From a checkpoint of a small transformer trained on Wikipedia.
Size: width 512, MLP 2048 squared ReLU, 60.7M parameters.
Architecture: RMSNorm before each block, rotary positions, no biases in attention or MLP, capped logits.
Training: a variant of Muon for these matrices, 1396M tokens.
MLP neurons of a small language model. Each row is named by its layer, matrix (down: output weights) and neuron, and shows model dimensions 32-159. Each number is 128 + 32 x the weight over its row's rms, rounded and kept within 0 to 255. Numbers have three digits each.
After each neuron's rows, "raises" lists the tokens whose logits its output raises most directly, leaving later layers aside.

L6.down934:147101154126100171148142162055138148195118170138105139084141128137109183130129120109109160134111132176172127130101148096094106102122097148124128195109124153175130087135120148163083121149142104120126159105148103134155122223188127110073133143145116138075094096084112165102103143102143125043168091110149102082154175146129086100125165148115133111120041107105144105198141065140171162125153
raises: "ip", "ere", "ő", "ently", "i"

L4.down1642:122092113146099127110168105096122140116093124089162112114166165127092145112083096165147145082178154136141087131091134170121156113153185093125142138151196123130121156080093094169109095114084186086153139130089111166156119177151085179110140105101113138095145042154096080175155190134133163116089111141060104091130144132138073113139098104081128172141134105108136053096131153129101115117110
raises: "ity", "ific", "ities", "ifying", "idal"

L4.down1197:103084104178098094189153090150136133138054105117163128099087200118079101122119159098145192103118098120130133173125086139151103098090140118161094201105128173128113088150105162135121094145087132145134090071125191104118129109092157137159099141126051135114173151082126147098089097126124143109152163165135179117139107106148097062169117136136076128111089176104160127167098101136098158095171
raises: ")", "”", "t", "\")", "der"

L4.down51:222125147106113132106132172142155151119091046165126141150087153066137132131135190151099139175120106107161093156169123091125183154106143124122187129115106159143141139112078134167115139126088181097119135110119153131135164062152094109108166115163127098146120113176133146062142172141129129102125174100156157136119105112133127070181165150175193126098127136101171130141137186035117169106147
raises: "hes", "he", "hen", "enses", "ender"

L6.down1598:160109091096118105110099092104152102114134121136154053131110125169079150171123136151124080111149102105129099085127111147120112147157148110131124167171107135079149076053085213096174109160108144148179147105139127173106168166126128114113142081122128096082132083140120144156157114121110100105144111121122182131144148153161094104118115089141076101143105120123120155132098099152107165153117
raises: "ation", "ership", "ations", "ing", "ration"

L6.down1604:103138143048131149078114210192150093117126043151126102152140150112145161130143098103134143100093115110137150158137138153065151132111150177126091115123063142078062118116121105111089130113107161085143091156100099139148167093096139179107104161102120074172118119072193131178138169104097100154126183153113116123164131132059072160096149111173117076166131115154181102093175142187045159093142
raises: "et", "ess", "es", "ises", "id"

L6.down1825:111129125126084173107061128101106078154180104052187133166105136160101095132095195104082122116098152085131058208071104103152109095114169175094161120133160116131156153126161149106108099145202140174125099112137125129087159116071111085109158138104136106114150135121119116133109109092131162105142131138147088087184132147149121151083147132084135105143096162123111164096149088155157024113143
raises: "fully", "ft", " world", " Earth", "ful"

L4.down1374:088080144050124144110087108146124059114173080071171142101123126093123150181137170090194090138080123121191123130113147137132123145179138135143094129130136091106129085151142142075140162138118138155097116119139128140078117129170122093104145127147146084109159147146108128105105147132130051134213076096098090129159107176111065129116102134099117143108116144146116142093170105133159132141119
raises: "ade", "ances", "ivity", "ement", "ments"

L4.down1968:139161149144084137135150122110111142154089110170089095145195103147131148146142184160149092071108118139125171121101102123123128161096124125116099168153080121084094136186161156155065109127132163088151103055106147111148097153222162142083154094150078128142122171079176116125181063147123153133156109162109138158109156127097097131099030109142133101099122142169095125131150138175109158122137
raises: "ement", "ée", "e", "ual", "00"

L6.down732:126115152120064096126128137157129147102104127155081195074135170162150141159138118158140101130120112117166118141092126114122147145181148123131095136122134087192124124064147142205169121146105158115124123157186134075116149132125065163088126130112119163141188122175189134114169095115162134147121126059108139190120085065071150088146155155139102146122106156091136111114156090137154157118120
raises: "te", "cent", "ente", "ute", "ence"

L6.down129:122126045164148072091138107087138104136077134115148075131159180092100122152135163137112125128186057121106082194111108136115189173156111042148078089136138169190148105103094151143145099149140120108152096150087199153131160126113159175136056135155153146089113085132115138121169146157152098075130133128089123125199134099130164100125108141102139143203131133110095085124134126150161102098165
raises: "iov", "board", "i", "o", "a"

L6.down1341:128129168168150098165115160136103126083105165206161140092157133142089220116140049118110074216102170138130113112162119118183172107117073088190097182110147054124126176176109150213121148086132123079143106189146158165136076086135110079165129119147149130093112168127137149133111133143174105122119118154162086130107169165131158128142152131138130144119131133091104103123137091115093168087114
raises: "ous", "ches", " effect", "ership", "like"

L4.down937:146149161147071157089057108148149144142121133158120157115124110165141194126102097158168084121142052118123148137104065082097118127158088169126139153143133125129121163093182112107144094181130141092132119147110127121145081117113125116115147091144115192081171194128081116098141113154131135119128115172138118150141110102089128133124081140164151109146086076063166167155151133137139076118096
raises: "tern", "age", "ted", "ages", " regard"

L6.down181:184163122160151147143123134152105080124145130143115144173143145087107177037144124159165127169110155124128140160124107140096121140117113152117144119071197092164140161135150130127137116181124130086124092066122142129115126107115162159121167178104129132124199131153092143123170089144154110138167116108129156068118104132086140144145124074101208103182076121125153183120130085133091179094124
raises: "per", "borough", "age", "akes", "ah"

L4.down1690:148165135144101144151095148073121104053118111096137175163168150128137110140169125113109127162077156155121145130068116160144139124129089123143104117146045158066103177098132131176100115081101128122078142091085157106150104079140104125119134134065139174122156153114103125115146148085123133071147110103140162121130104155084097092169159111138094147143188184157114127158122133118056139133175
raises: "ive", "ively", "ester", "es", "icism"

L6.down1871:092155172118161125116098105127121108133152105129114173129173125132119114104117132125150085095139102190133132117124124123053149117147092143074141176049128202188088142100118170211044156120087086106119101134142094145154151110152140161117130080123111069147141152121106116105110137098104128115165099131063137089120136116072094108094138123121109101137145134160134024143210148160115128083107
raises: "ian", "cia", "iov", "ians", "zz"

L4.down1100:121139139140098114142186125077109122109125137115155129151092109088063132117137144143153105133151134119103125145154167179069101120159074193129129155072165111165098122106123152134170167085070130137112124170159101142165165108039091181126125144106156108115166107099135120128120175094141064106128152175121125103131089083116116105144164099138036127117102128078124139101117182159162104130122
raises: "right", "ern", " alive", "ros", "ral"

L6.down367:118138100130127076115114114193089095107100134076103149096056152166094174104135150116124150146100114103132085169114119135067134197080084057122163103106156112140148132094125164142137097142122105120140132121166156114113172152121080155100153097135169136152101084116156108149116145091069093081132129102122099137121059132104137129149114177133190158095134142151108143064118166125185143111112
raises: "he", "hen", "her", "urs", "han"

L6.down654:119096066096161107084109163128120118120125118073122141165135175104108081137095103142126041069112125083064059124096124121116115148073144132090103121079168156157149174135185149147199165137137152083138058112149080066146125109136121114089102126136089106115209165119123084163119189110152139100174156185169112142128177142119133105130153080123098132120163098144101103122027181093137139150097
raises: "aking", "itions", "ically", "sequently", "ition"

L4.down113:106134138158104156138099112166131204160102098163128163162083135146111129115096136138155105178127124145112164119152086135110128160171126105150116121111105156067153083164128152194151115231057173036143146119190125113120126146115127127112116136094117103121173144193134197104109155183127118122111175124150181150163191190108191091079134090173140099157119098155139147153119128151114138107109
raises: "na", "rians", "ros", "rian", "ro"

L4.down142:107112135117135153135202126131151090099162169107093144166125113093060116117135150092084109122131173165113135145144106115131111116156115168153147159125095147186134103020107132087083114144086146096112131111136155120093162159135108177043136134167121114153118104159047188127060158114148129104167128162145174086152091108118185090164138163115095148102152079137133109071174145085094196104078
raises: " his", "ood", " him", "ome", " the"

L4.down595:151146132140123096116129138112137114208111156096116083149106094181110084154140096153132045167183091172102110115110113114146123084146118137099167089134092134158168057149098152156124161155128181106169137205133154140185109111122110181123155151099144154209132123090104126184130130090149074125130065126126123162115161135127159157139080144093134117155074127067092127119161142140083058097107
raises: " its", "ative", " Its", " their", "ture"

L6.down1528:109129166066129115138125159110163108156109106138107154094105083106127142082116069144148126110090083109114086129173161159159095146109046124101145159072116162128099120125165116128132161164118108138156137085112066180132172113147165108188169128116153083189157107172137103089148126152126088137162171156118155140109100179122104146121111136174176123173123124175185125114100191132133178151140
raises: "ore", "or", "har", "ores", "hi"

L6.down142:157140127129118076201103150112067120108088117166169147143137149169141158211108144139111148076121136159164148148212119179116151158079085119076101170166127149120133161140098150134119127140137150144098100150101150135104193185167168123117167126113098112136075129092153086098178152121099161131127099192126135137206129145116155141171072145137167133101093119117097130111141119091140172083089
raises: "'", "ity", "’", "ification", "ified"

L6.down1754:108127125148158136083144175085137103137109068157116136114157081114112145175176061109113102135151123132111124106119142121175141074143116159132129126111192117087116153098163096158145155171106163154112168112164163123172135176144114147069117120094103158078112093106177132106148127141138139134102099154079155170138085097180129076155108147141152107135124072144140085058158205158164147109112
raises: "coming", "age", "ages", "che", "it"

L4.down1972:133130151206153087156175123134200077137094111126155179112134132130136102170165170112146116115098138084133101168081108100122115052130123075103100149126128160080206079115195131133084106095154174071089207145082116140122130097151144161151027108137149168125115109126153111098130154094133151020133134064128136144165135099093116072148153133110137128123144124113076122179178106147148150058114
raises: "ative", "ate", "atives", "ators", "ance"

L4.down1057:098100095139105102134116144152182161070141091181114154092162173153123103125085122131125153151126099159161115190156064040162147084090155114144113113129110182135112166043123115178170076126083178150121143194092144114198124101107083123162117142162068081094165111160104215038150130089152191167060156137147068092094109096139118099175094169094126107104124097119102159078123158143154125146094
raises: "ization", "ical", "gee", "izing", "ized"

L4.down610:159149075133139140095167172149150068082141075108200148152136144166123069152162156159134084098109114107162159107183115165112066110118139063183094126109159095144077165122156114123148174115157123121058094131167185084156123133178123052086099160189154108141118114159080113075089187084146152161154158118167155177078174175147128175134119099140083143128204129106125156072147161207106131156128
raises: "ments", "ment", "ants", "ma", "men"

L4.down641:131127116158121105122136129117167124126073128121136081139133176160128085200153088072049122141103117092097138137101150111090126136124152122101141096138107132121122138105114117167146109128141096079141200148140122126099163150122156138153137109167080092165186136123145083222132137102052116117067161112136150163167084131142074160151173094108112134137146114124116141129143169156162201091157
raises: "et", "asp", "ir", "ille", "at"

L4.down1171:129109159142103140079158109101130093172134139092190081112078100136131176136109142090111086121090109095163130147116065117084101066128126144172098162078152137141075113131129149128122082137103124108151137169094216138099166127189106150095139147127158143120133123109136147176144113156098149139137138160141096141120094148146066173106116177124054107109130073092079152044080127122104184136113
raises: "ques", "ap", "ered", "ature", "00"

L4.down2018:098096115141075141198159059097127126130138138140141177157102126124081149141134138047049141137119148177095126167118105104097185226145136106122112074106105094107168148126040132106134119079156143151107119154077142117144116131121144121118112178132138134141119120113099129074134164145168167121118163104147140113086184146129163125163129196122117145148078085147095098133162109072120084148113
raises: "===", "====", "ty", "\"", " ==="

L6.down558:166121125133186075148089124100138119098079058148095160120107156143130124082140148155125084197103099129132121086149153105128112102088106170216122123113148139174133117130134102146143168123123107144135118108170050088116106127146195130068159182158080121124130160136109120144144130158168159132103070130133150162129169132117092135051114154113101115200141137127130115087167142200084095103161
raises: "ning", "age", "als", "oes", "ible"

L6.down128:103095098134107148116149133126115130106089079155135106116107142141064102161164093145150145132118118116070157107036147160113115090118207066079126144113124152146142128150128102155074147165153128094085152133124179159131126080146111098132111131113145063151156112107137137120120096124071166083104072086165056110086153085121140109123107164101119138118076061059121133116097113114147182155074
raises: "x", "atives", "ative", "wards", "hes"

L6.down847:140163128157136121102156071147141103158081128072153123155124089107094091119180155146117137123169089073086131094069141101127128147097115137169111158098171132100089129141126115150156154069100152151102144112117130069090181153171129119127087134150178155150169104131180156108178173087209142092188169137124092126169117170142126130134066136160138125109112158143142113154135124158127169142163
raises: " year", " day", " night", " Year", " century"

L4.down657:124116094139102111122190146146098116103123098156096159149171148101137171095128079122135121143102118068150171130155140103098136131108138123162116071168121164086171117164062127127076134088099117138088114132118097129124068097140046094169097138085154077097123205158075146090141134138123110224111088098201128175153156171117133209142114132108113126108134100124171149099121147105137105097137
raises: "e", "um", "=====", "es", " motion"

L6.down1016:099088093073139129097193072113101157159196131163085138151113083144138093139106130152096136067103150162119084148169093132135143148124162187063139100186124144171119167137068081100120165099140132122136152169088127127150152089149173140119131121178089125117093175123172126115072109098106099159085110165127083143098131132222101200108176152098105170147127091109146067189137132131158116037115
raises: "rooms", "der", "present", "ment", "ments"

L4.down1101:126099151157058124131104167091144144046101078158128150152081087101138156111120178192140167141095127125080181156107038157089155111169120145079164136097136157101126161088154066112161113108118090161129101138133114155138073143123140132158154194132156101105134160154150172104090133124085156147091111094092165128089131129107113154120163168135132155140137099128150149102056137141143153130097
raises: " |", "es", "err", " them", " him"

L4.down823:095132158126073114116148145116100174118129110076123080120146037116158181135119120071134166150134139094177151140069097104144138089096098197129085116088158102165109095134061143153105129109203129102085148096133138105100146130128176091129121124165109082156143155123076152121159054136155154126145080095117097168135183114109145125114125076134153203097114079132219110178160194118138150122091
raises: " ==", "ership", " ago", "ian", "able"

L6.down817:105150143205106106173086163154150130179132071190120134145097138082110173165108139054120129159108119129095139092139140115153120158127125135114058156202078133102015056137075128135129153100074128130162176142124084135159184139118064167131118144098159084094200150152147094183110088150140146109150099160113105108155131123122132132115137110142134111121154122083124151135106081113102113152124
raises: "ennial", "y", "phan", "ph", "ator"

L4.down784:133084110107121090124107100205168061103124133178091136112127130127149134069178156155110144192097107152158119130161099151121152147179100128141161146128084128180138086117163113137172133203104103119154153187118131098168136098116169138107098157160081125100107155131144104124136141178110089153086177090074113102060118170138170198119139169152119108160103125119164126077119131138175112081110
raises: "men", "woman", "ional", "TA", "iers"

L6.down538:123097138145145138117128160124149149179146147220130117196154116137050158097072076087093161107087145161166121146044079090099149079142090169068136136135112148114110097119161108187139174061045099108162162150133156116151162156121097205131084118133157110119131134153071158106067070131125142085183111112101138113092108113179103092110158133178134127106117155154185112153088123165176111113134
raises: "ations", "osis", "ts", "ation", "ures"

L4.down2011:132124104153175143159105121120117096108111165117115125087115108085102116190147103172220047149102093087116129094107175135133110137084163122155125125147157134182200187161091166119109139117160130116197181092134129153112114074118155158139117107171110175138140149133142149120097133091084119095158100110157126119092120104149098129117127086095102081085125164108164132102152128189136137087172
raises: "ias", "iat", "ion", "hip", "ola"

L6.down1570:076107085133140187110117160172137136184110106149135196149115145160150135136130094106154125137148108187076133109107068140092126088075087160145159126117076140072124133113117105120147112153134138144070174161131113157107187126140101155128171160108141093089152149132136078096125109123170132126112126077105127158127162151139129159131129163109148086141144135113105135129150173189157143164145
raises: "tic", " poll", "atory", " hands", "ents"

L4.down1716:108204126120137098112104121018108112149128180063077129155120136160120159159157115158131138122146130153060133130174078121103121090065184122165111115109140100136154123091110116197169145109075176119143111074178094146083117136104081127171108174091127118126148094143123154071109129165112113110148135163168108104177062110087125078149113090162119144202142087097175066151139114156168068076150
raises: "load", "side", "standing", "ward", "force"

L4.down689:163072122137113140115182116137137156066146107155146101131065102068108115101133116172154109114138137158134159165125108122143114112123122088124145155152163136093122116165169106165147146146110099105150169081105132086119157082143119192109115107139099155105095146126119103148112118114117151156083073115161131138147106158069095104110082106150149155096132121144135167158123097192102142118180
raises: "aries", "ership", "|---|---|---|---|", " →", "eman"

L4.down1647:137141135104114068105164113083179069130106096124109156080113151117179125079126172104129115179112194138086120112085097121072139110117115047147129164112091129150110161119079174137085190091108091140144153157106084127136126079089154030116082141135113164155095166106182117093189119141170186084163169122088160159216115138103113152071144192136094133179203138106122095105201121050128168099160
raises: "ional", "ero", "inal", "eal", "illa"

L6.down616:180191053160134143159166184158163107135165077118099109143186087170065094153096113139164085116147085160143152122114170154118145109129117115116114136143162125147113105169145165176120146102088113119175129155135111149148094185095167186131085095113126101098115155086081107185052172110111158176100098167161123112160153122139100142157149135150086104128145083114172133141109109067159082156159
raises: "iens", "|", "i", "aries", "aire"

L4.down148:092143127187096119116112116101097151128129133146065207157104150101120146122118154155089144137076135147100159102099135149128078092087114090071192139128122122084111137132128127098126126170105163137108167168122108166156099116117137144192154152127141086122176094138120150093136132161163130065076109126168119139140080147141129167137126117172114099059082119137148134122118132105165123117103
raises: "ative", "atives", "ations", "aine", "active"

L4.down1559:130161192133114127117099136086158129111176086111076126188145124124138123064130106128129143206109151214087089078130112133146131122112144166099147141140158148117119090116198132159107123153123117163098190108134165096108109136105136111108127149130144149096137134167125141160214083148085155088138114128157075141178107031170096136142179126082141152138112142071160105143078109109132110103077
raises: "ations", "ae", "ation", "ifications", "Ultratop"

L6.down1715:162039086110105163199132147137075156178145155130140124085098153087166088145127228136093060116089145161154065102157119106101105141107075134103104109088093136134106111079107140156153157108119161093113124147105127128074160145124185093124095203122134105098135128140163153129118122170142084103110118127186117148115085146111197127079171074081195168112113116153149154153162106120103065142126
raises: "mers", "sp", "stituted", "Appearances", "term"

L6.down1925:100232150096116135121153128117110129156143178104134109152092150131127138104095146104113137140123120142107142131153095093070079156096077148144145134110109112161116095130154127107161131082114119114126143155093134167109122141143196117113112121059123188162174165082167090133088160121086148131119124154128127155089176172106123193109204106153185114125144161093152111170156136147154138115138
raises: "ann", "ional", "ion", "ari", "aries"

L4.down1444:135152121136105132161095108122077065105166171117126158140135164138125088208107051133123158159152135104080120120068157165139078123135135117148117171134103162115124106115118151156142072115067124093095089125136106137148145073133183143118143054114112165146114100132060104124129132113075081125130114171134105143069140085193131145145172116118156092130128127114138105089083183198095115108092
raises: "ot", "art", "ots", "org", "olt"

L6.down1107:144146136081176125127205092162139149117109068148198111106167125170089198082144091121107125146116136173146116119174163155117170078128140137140021151142152193117107135154114071177099150108142173126112127116112159133159137148143154113136088135150160132165127132077115114169181043149075150111085103116142122140138171184101135136112044077068126155128167101093151088125113151113118154097095
raises: " ==", "ers", "ine", "ames", " why"

L4.down118:087117125166133101136145063156197051145126060092107159103127111077141153136153172197152188111133132144099142137077126130110141140122070099096131110161086136111099128119138127113063176110141210128121109118163152134169134157141170077109113069107168170123153128176133085087131160182125080122140134123073103136138064078121152161130143119133096109116099109134123148116122150121120112118148
raises: "age", " of", "ag", "pe", "ages"

L6.down344:100108156101145088147101107087108105101123151083143105164099163126098126180097168161135138063082166142074204137129082111129123213132127085155089125160156118092111126138165103112137134140098119125144130178105115112142134157134065025144115070168115130127117113116122119098145117160194180168166132093102130118139205065042165124170083128116180148120110078070109160109166101135145132086140
raises: "==", " ==", "===", "====", "ip"

L4.down622:179184119189113104224125147075104165139076110218114167111147137089112091125161100130157089092213168137124087164113185108057174185132132148146141077154136163140110162161060149134175107075094169189127172100132147118145085117135059142157105101112076151113104129103102153130120180146107133071159142115146084144169116115136110114128173087145120133101103118130137059121127181137112143117114
raises: "ator", "ation", "ations", "ity", "ose"

L4.down1115:158162123134135119132136130116117056184166150176112119124114128166092068173152100133168114122131135122077095170129158156110154152129107154131103049126116085070132173159104131178161182146078136132164104074089106133128119105110126135154166100115113117076128172126164141099095156127164091091083134100099145144122138107115056144117094131131137119139109097081121098131110147143162137113169
raises: "ct", "iting", "aches", " interests", "imb"

L6.down1159:064125108154097104142045113129160173136130143107170132148087066145132103138100145082146144125117123166093118132104152113129115149093169097148106074219074176110065132130133119112103107160128104119115180125111141161148101144165148131128171134177069122066119123099085106190122124110099105108129102189151101151156107088131144191134168141134087128063187157094068106097108107091119145172144
raises: " its", " the", "ests", " him", " it"

L6.down514:141104112072123102126168126119117125163087094205146098108112134104101164090106134126125096114145162109097104205085131141194054156148145172117144200118089099111138152145164108120113109122131070118156082153163154154145180093128136152175163118136144186127110116139131156104080089087096130099139122158137179122116126111143150141164115111097101185109092143121164117119106146112149113081129
raises: "ms", "der", "t", "ess", "ically"

L4.down1116:111144096134095199116106153120123112171100096092144180158121134113147122159146094202228113125150108151032155157091100062126105134076136103073066140181076127168119108181097083113103135106148128154175096133092159146093183103087115115151115133077093119113091116131120108141154103159166119101197091116138178127153123132117169114064153153129154104113152162116112088096146123151103124070135
raises: "ively", "ions", "eries", "ane", "ved"

L6.down393:129068128133168148130126085125115115106101105117095115056157126111141136169118138109173139136122125106124126119120212141174137092130183141146160085113132142174119154113139112132161140178157154166129131150148108180115100157077152079049107133196080111107187187037131088104108147156111134074204087095152151139163125128116099095102158125110141158148113125102089091095141084142115143138110
raises: "ión", "lide", "ola", "ias", "alsa"

L6.down1307:133143156119127139079200117098136106148088099109087105102174143075144105127178087179086134129176155173110105150137126124144160183107099155145109114134123121085143120063131130141094148116133134156111073081112074130170165094157123134163101143170146128133096170146143139157164033168138117175119100146113166170107084124097037103103098108109133082163143179122173075163120159145105192040124
raises: "ages", "age", "aged", "coming", "illion"

L6.down942:114107116119130119117092055160085042099120128124098124163063100088191107179139156123093087111144130203123195119127149126195075153138092086150077131112135121198111115112195126137119141145135062124103165127167136079198118152166175167069150117137128153099084062184160156093160134131157095128084094173087127182070132139084162090080112161067097154085154111079113098086133123126160106159063
raises: "ment", "ments", "eland", "back", "our"

L4.down297:073086126099077105172122178158129144194074187162110207111110152133138098106135103185095144152152097102115136102130137100140151105142145147155166171122063123089105122139098107120126143179111118119106171113126120188147100123107158156089115190160044113172169119152062100113108156148114083175159140146161130139135093149141152155087182083205147094132147102125142140134107138109067090142126
raises: "ann", "ner", "ti", "ile", "ens"

L6.down1878:128124123145119065126113135128118114136158114142156139087143183094160158139079130101144140133106189178149113127076137144136128102071162112095187109180126123150179123196173118130183125128123163089153135095145120157192113096109106147049118096099130108073144074065177101100109050091160105105099112102200053153135081171115120110099118093138110125116116156072151089126138193118124149122135
raises: "ons", "ory", "|---|---|", " than", "ico"

L4.down1614:155127165138079193142119148150190063159116160119150117063116080137110107085188133113133130158149124143082124109115104136125114123170104140182082123107122085146105189099087097189146132145139122098103105158116153144159122139156056108104120093175109105189122144200139137129154177102147106078125110129136098126124082141167125153107061183092137172128160157180110127115143152103089155112161
raises: "ti", "ter", "ty", "te", "ta"

L6.down1402:082133081112100095168110125163152121179143097091138165162151142148117114165127105114071096160131099149112129121148133132178134125050101108148119140153115121126151164105082172114134127089079109165124121098122132087061125100121140186159190184087181143158157125051088109059127093103139108205112104141156147150155118091083156076179133178165131132105107030110113099137103118138169134108148
raises: "ga", "ott", "gi", "ale", "ood"

L6.down1713:091130118144088123111112088149097172102126132102147136150094131101097202139162119114145227113110115081141092131058144119084186100114101117112159108147159098069069084112100128107120142174123131124085113084103118201192112162095066090141128103114165101089174101118108144071151189166103184078106110146116081157109106113101119066112092148167138150124109185140176125164125154108100124146148
raises: "ock", "ster", "e", "akes", "inate"

L6.down468:140140133060149120125130191119088083065137111112093127161161146165099088150111144104173114121169138129136051151120118092098107186094152139124146130107137139103167077077121118118152146161136142164122142195191105138072107074123163114136112105114187131121183053139106115138135087093097107108088163089074080109093055138097153135139079120118103170129118162157155108149188114187087116131093
raises: "to", "Species", "cer", "aph", "cott"

L6.down1009:141149171200128122113092095106094120163121120130128093083164169179133164127127145142123110130084075139108121168119147161111203129072157174071132140113112160110111128114173103164124109123122100120127143089165136136121126143136112135098115134075182163146065080113034115158154120155162069084153113117107129114164104146112132078106144111148119087142109156075183090158094048159113123142150
raises: "ations", "ation", "ing", "est", "hood"

L4.down1042:109093079130108102109114160132118079121142162099209139133134122119148133191112130166178153083102053165091118127148126097150138147095143130173112202120111200110082229088185141191165127110138160094148127189090111144105130092186109044076126108154114108163111093131094122095168100111155126188146113152177109139085164112125128145103127082119141099165159130093090115097117156131081122150173
raises: "ising", "ized", "ization", "izing", "quez"

L6.down1058:129151142116150148052145116128146174058195118089144125175112138147107087139115152123087081144097132151128192178095094192176133130187127095162159130116160104128069121128147099113105096158123121148065159167136147132165091121132125120140113171098115141039083095069080172143108114117112055157165145104126149137105187133125173121135121125069129142069155074156087159148229107093131111154113
raises: " their", " his", " the", "ify", " him"

L6.down266:122071125156100206109112128119157083117149118129149105116163070129152074082156120129102151158084140097066173175122121101110128158160076128147093159125084127140198143111152131148064140147128143091124082183020159148160094103112111131129080104105126135065079102090116150117107137110119136097157084146204089204120090117152103107195167150176139114083106184142182101111117126126097109161101
raises: "ages", " ", "glass", "ances", " following"

L4.down1093:148170186100123176144183172102093116097092159139144109162133119085177121135140067128127119113158169143097130131123145053104137127060070145114057183111154101103145143113098147105134117165149112159082109142072065128071189085168101099150132164182190131168157176122140116096148078112154123097185136168103181204121135138156136155086171144160043121125112062132156134128077130144142136155110
raises: "let", "ands", "ases", "inc", "oke"

L6.down1733:134124143109127115083130067136158098140095146163144146110122173152172170114184126120175181109141134077132181124166183141150140102132160172134118111071113131132127102225141148209099194070164148090162105138119169128107120135187086106146074143202184109119131166112141121124129108132136122104138134174124150146113148082110115082161108116120120154076138101089119083167172167189117125138144
raises: " years", " decades", " year", " Years", " night"

L6.down476:124101094092166097143180077130120116090149152134172116123115101106099125077074115162100084140048058181105177046138091156150145135146107104156084221108136160062090147087103173134204126133163183110112158150112173108147096086116121139139134120151133076116140093156162200131115092158099118120142150120135070107146165111083130176119113182116101107129088169171152111158101166088125109214097
raises: " 2012", " 2011", " 2022", " 2020", " 2016"

L6.down1633:105158116118137110076118123123148150120104096159176164109168142125103121116103177092091125124120168111167167091076105125079158108119100083188153159111048150152107128165089113112209153083132100154098159059138137170123135141166183086097085144203067102156176126140077156173093121135141157121112151129112127132158101157118103138121120121112113159170114158123100051128164132140107098080156
raises: "ions", "ifications", "ities", "ism", "ification"

L6.down2016:165123184165149147150103149085076048086092056128136145160130163140121115162109118103102160138115118165101165135110106154135104182062132121121040125185109109096099153115149137127165060143135155111143154103127125114144130113155148137122131145076152129094176132136137197157118117100142144057065088142083088124119152143099143133125126148087116163116100106087119103132131077176103157081101
raises: "ation", "ations", "ative", "ated", "atives"

L4.down23:093085121173100100135170137092137106103167142120130173120110140148120141127120070136148177130092087117132130168123114096156150190123056138162130090182092157083108155097154169101151132182087115128132150105090111167128128142163131112124119182128171120127177106125098126095177141128080082120137084137136137093122168095117129079101115094136137126086072146150156144128095177142153125110101
raises: "atic", "acy", "worth", " feed", "With"

L4.down581:065111125152131143125089132105189096143109103089117188061150141164129123120115195116154121083112131124145123100111118083113160110115114124074155099146102137163110098151091042078164076111134121112093092146118074120130150115100113132115115156162063070124067117101156140105105115199164100173096162161072101056102138149044166124148102183135087122150112089163154188117119110072192111136147
raises: "woman", "man", "nov", "ional", "un"